Part of a small language model's weights.
Size: 12 layers, width 448, 7 heads of 64 (1 for keys and values), vocabulary 8192, 28.8M parameters.
Architecture: RMSNorm before each block, rotary positions, tied embeddings.
Training: a variant of Muon for these matrices, 300M tokens, 4577 steps.
MLP neurons of a small language model. Each row is named by its layer, matrix (down: output weights) and neuron, and shows model dimensions 149-276. Each number is 128 + 32 x the weight over its row's rms, rounded and kept within 0 to 255. Numbers have three digits each. A neuron's up and down rows have the sign that makes its largest values positive.
A block is one neuron, or neurons of one layer that tend to fire together. After each block is what it responds to, as a language model described it from the Wikipedia text at the highest values.

L5.down447:116094139163066067119125147090133129153119086104121121155125186066130124122147132108139125141084153103107064121098117128143138174109094131112199071133115201095109131118161171138153167142111131141058099123140128115112124121146065116158152144118115147143107139121126096132166128178127129175102119093142103167124136087144128175073138112167184190097121150106132170097103097106133103113109
L5.down501:167125092105152188117065153180118086149101156120170152176135138120110043095145137120133203087107142106144117144143120108149136060129103195088215131098099186079119127145153123163100097182130153123146156118106146112158126186126075132119102194132094098155125158148118109164153234120180139170165171160130138098115093095197049155192110096123152158158111160098119148111115101129106149174111
L5.down521:155141204072155102162134122140095092102101079134089142191132182100087155106144154155113047151127068166109145121116156086115130190151096143073146091115148144164113079156146165111115133165143135101129136100126160105132157157220189152106167126147167180109175202120123103111175137096164102134138116199110091157097089104113142131141151139122089115149143090073176106140149087112136104118115
L5.down584:140122131142157115163122150112092101132139130160087136197110159079112184085102124068135088183127126165165104131076102094136169139128157104120126146205113124118129115150090129117193163134149163093125121110118138116142127162090095195131156124069178075108156119133115083149144163178112098108070151129086050099207089072110084142144148082137141110113106123082148185143121132179097092119118
L5.down697:113102123104098122138108173156147071118051151078159158087145145118136108112115132129207170132126093118150117153184107055095146108170125165105163080169136090118163102082155126147172104099138144137090117102168141148044096104116077145094087148121112166159153116149166138158126111079225131133132126084124080109128069112131128095137153083104131224148084187114073222198107200169115135185135
L5.down877:181147080113076142183090069142133144149060086127117010143165155134094139098078140135121096156145141091145168136148156162137154109156095123118125119101098179139150078088153164100108089092160123120129126133157139129096125128139134168112138094074162173098118174111149068147122147100183167177097077081143188201120165154139146107109148134098183153131097136167095133149176097118183158115078
L5.down919:097138147147124141109095159155104128117124100123111092108123123139129131085086157111128110146130068136095143172109120132144088081067126126180103150113146146110068090123131150211104101103125116108139065147127157176106134153155077087078115115130084106132134109159175150142130165096108188136106170125103137093115113157149157163131130163132125190073138145115149176100141158148109136096132
L5.down1171:109065142173165157122191134144150109135147136132146079120131152091175079096136128180094134105117156076160182132148147145181119166129119154078151183128110175104121104137121182098153086143135134156191147132101111101095131104130115116150116176098172100138132118106131117102182161102078116170092139154162066148179114153084132107131124147150150024139146135019094143120153125147105132064151
Responds to: Word-fragment "Ma"-type syllables

L2.down155:088150126138126083191172158136065114121180212114114135170069138102160177119074089111180178138178157113134133170139110191105131115114129114128137130195133103168075069101124091037109137187083191181138170128127111146154132110136179169122131098042128126127177127127164139123148178128116165087135132225147129117134143079094111138159132084144064119112163157120134158114161129130172193153113
L2.down246:087060102120109129161109139101167133123172123131121103143163125134114043071118130107059093137126158116087143122150126167106139140153121161147123122098197115147118110132140218123140141163193164139093145104095066127138142116088084136127111072074072131179113149123135123082133136106149147146166109097131154133101114092123101096149138138138135154086178069105080135114142126104134081123164
L2.down388:127134092123133155116158145083174137085187135156168087129119140159151126159150130086106150095157165105093126110122121129132159132099128141153082111226151152102144087090164149196232147134113138127163142141032080112122118150181128098093167118105114120120094101109172153134119150162153177118154138135116096116115195112122109081106114079123118142122133106122109103099188170128093093148154
L2.down399:156118087139121145140092113168128102065103194095136154135121096102145096154156145143121117164162205131052131128141170146106169096088143151147154077174095100137099161097120101106082180065065124145102132162109099112140141171136155119126096162123120073100126111107078132125131142142134123101142125176172076169131175133099110145131136091163084118071137051103201158189157100148089190199163
L2.down740:170119164127157124148154167064167136124104141135155160119148118091065157122111040124052129151212143110178150195162073151135134150157119144165182119131133120156069136126091176166137146112123129090144155106106116142154165122119080131101083053119163145169096187178096155116127112126143117131124129157133080180112088113121176142126184070109163162129171063171101105074165134152186137094122
L2.down1014:164076135150140082167121136147082139127169203125115113160104124112075152151095100078154103140150132119112157075133135136105095123106110137133154111157156144139100125076098132101111148104119134131090121136108094184062152102161132153141093137164115153129146155172127133174125168134117148096132183052156136154195144086153174095167067154103114106159145151138143115113140154200112088130048
L2.down1133:128102171163131088127129127173137173137130158133143108063095123136155133115118107100145174133180118119132105159102109084060157077085135099148171098171080102154159103138186161093131141099147074081145139095143156058132027097100063168094102085124161135159187067109157131109087147131122103179133144132076152080094140145085132165090119077170135134174095118073169155145145142128103124108115
L2.down1152:095140141137107081163104142109055115134079149103116139168134140164133069109209114146114173130107143099137184139095104153186123112186143128117091104062116142140131122150153101123189107122079103140134099143152143086088118158107146147124146139109111125107126215160129142052142174162126138121079147165088130121102133085129176141172125151158158138130122166138093142142119075161116135160129
Responds to: Anaphoric clause openers

L6.down751:112066200155185091060115106128143110128115095158133093134112106141130132124112144133126111180123063063181102140126134114176163137145071110191129160106130122120113135138111165160211160128125123117115138173125187113142151182137130135116158144197125069093134110157121183073170141126101198137106093114191089161146102154146112103131141125144136102159202092164098146118102132128081087137122
Responds to: Back-reference words

L2.down217:089120139129145124062092112202160104067143092133131132141157092181083125131098091083109123150149131068159105030125098136130163160115162098093176126079082157089138172101158053154104135101131090062097116159099123123123168170142165167113154166132147071141076150060167112118131132153110093125070148150116155072148205135024135132109150111102116153112102186095156149059104158121109120148120
L2.down285:082107136098160132161166153145142142186142102120041141110147083154124095163086065147114112089079144148108109107073137179163172077159120086089202102095102163143159099138180087121078104139155121144101058097150073125110089192176113121145093138109154113187081130139119155153111129122126126099131097158194132151166142163111120158060066122149117177161143142098101203114123105135118164138110
L2.down319:098163123151088140068154152118106174072113053115165097127115124089140169158109129150128169101159076099142088127097135088111119110140160106156131151169086137153107130127082163175152134157133124119093151103112136196136064121141168114082102087129129113213152179076171105154107112111142178139138141131139133188159156127065112106185058199095122147099101140089155080126132127192116088168186
L2.down407:098134106086128101107154148176193132147145100076130137156095101090145065152137087144114175144148055170084139155123094103115142064144157101103158177104149121120152136122145100204167196093191148103117188141167120093153091130158052145185126157111094103160140129100171125121094117164149120118100114156148132101136114116152181143200137161128103119112129156179158112101127138156137142124052
L2.down482:139102118161196113126134138159142175126090166109161142165097090137122098093093166105119164151134099128123048137119095160074105116125141114162181155139137140099116101119118154129102081113104141087112108147135110124114097140154128101178083177103124195146147118135095165139131110075102100136133095115117145154122068093096175118071129049150134130101120108136099089182141100133130112136126
L2.down722:075126127134113119083187093158097142165111120072134099151175133104079157133139150121125183199112145120123074100157125129165098126160100164111166138161055117094116134084095128070178195095117157124118085142100137144138123131078099105132169150087105110082157080103136149122193114117134108148150141132162174113137140153143126162157128066094146115149152173148123188098105105110163175101199
L2.down814:138145134106115160128112118135130079094140103100105110180100131093153099109216156133154117129106085179091211110162103173155134120127118084093173119181127114091149125126141116131191157118137110133094130133130171178102128101139148115147105187166142156067178135098154130154089150097146117145106137128163175144130143157079145095184117066100161125099153072084106104117110142149134161182137
L2.down1049:116119082173154112132062057120152133117108123118145143050129112141127167127101144080158119127158139135125119087164127132111217117197110111141184167129063137099076150131123134105099106088064047151139092092090124128123097121096129104129176153137165062130096099162066082140183174184165190058126102076065166149105143114119112119178158079159170067066145130163175147101079156097115114206161
Responds to: Capitalized name-initial fragments

L5.down124:096112115117113151128152102086174114151091183139150133140123081132138116101110120118164129106129154113166154154072191132104083129130126156118147133159145156093111113156200126102095196057111093145123088082170111117132122137117078114189085120087111088156110157132128107162050071150143146155117104144125098139135144130135099105068095149132150152162151136130081146084084108132129135100090
L5.down489:141115165123111144107168166154132121149148105160159173066112138107126133108182147118133130083111177150125151152175166077142137090128129125120125157134074121120135124124076182148123123135157123133087176094117089178188126130095078167101135168062155146077160117096156152126144125135171144102124127182135110148151135144148118145110156155158123070167117102113108133107130123202132130099092
L5.down605:134166096069123139113183132144112181119123117111165122127115121121117145122128133143158149121129195149127151148167105105154165148092131175180107175124113133143121175159114170110095134130151083109135122104091113101130177153081104190129150095113170130129146073175171142159041148172171029156145118154064102117114112082109127144187117061111127110161176111145123107150163142162090111126104
L5.down621:040116159104064141087139150140119049153135190111071114107126057165088130108061141108142119147157096138123057114128115083132092106177130093081162130127138104158075121114096125112131078112116159150098121143075131184172130139194093102185100145150180137083127120120116142154130104083112115129059174152130111093094177094120108123113118197160107136084077114081184144157105133097118134085101
L5.down637:062134115107173137089090203122120107120147174113132118167172112157163153137144118108089128109131124112127084115135107110136111056123119081119138174117136158049131109146127142173112108116117148088036104142152110126124126181083134104106119207137063155103149108104085138121078125174084107138160131092097101104120169168143154132099100102088104148137124127170064115082090116189086138140120
L5.down657:129085109117081086138081147115132106170120130113198086104130159160125146094138103116147142090127210112143131071120107168149091132154147075086131128181187157134145115142139127140095124143153099134125151143085124140092150161125080114158171134117083162134129139087114142126143166146084143119129113120093138123100129167143085113084078151027154080168129136142128116161138137166101139134141
L5.down791:128091208168093117149138145156150131109137147155127119131167148109164151164170154130080182170159153214141100104173090087131121146128122165159106159069138109174164105123101152095119103054110154091110091157074078093129178084148096070124124105124065187121100101110067153151132117148141107125114171161074145154121134097131136156186185173134113115118126159128111125122131109162176094118061
L5.down1083:112058102090111129170141136112110100141111162153107137105133113108134086078143166147149207148147129138048121120069139163128161072141100113143118099102109163127165133169152166152154057144123154126189165108156180113114096155128139114149137125176136168115090184146131198089127169126156074090109135091135218112103118141098127160106137121105167192147154163157118143176125080155138088180185
Responds to: Biographical narrative subject/time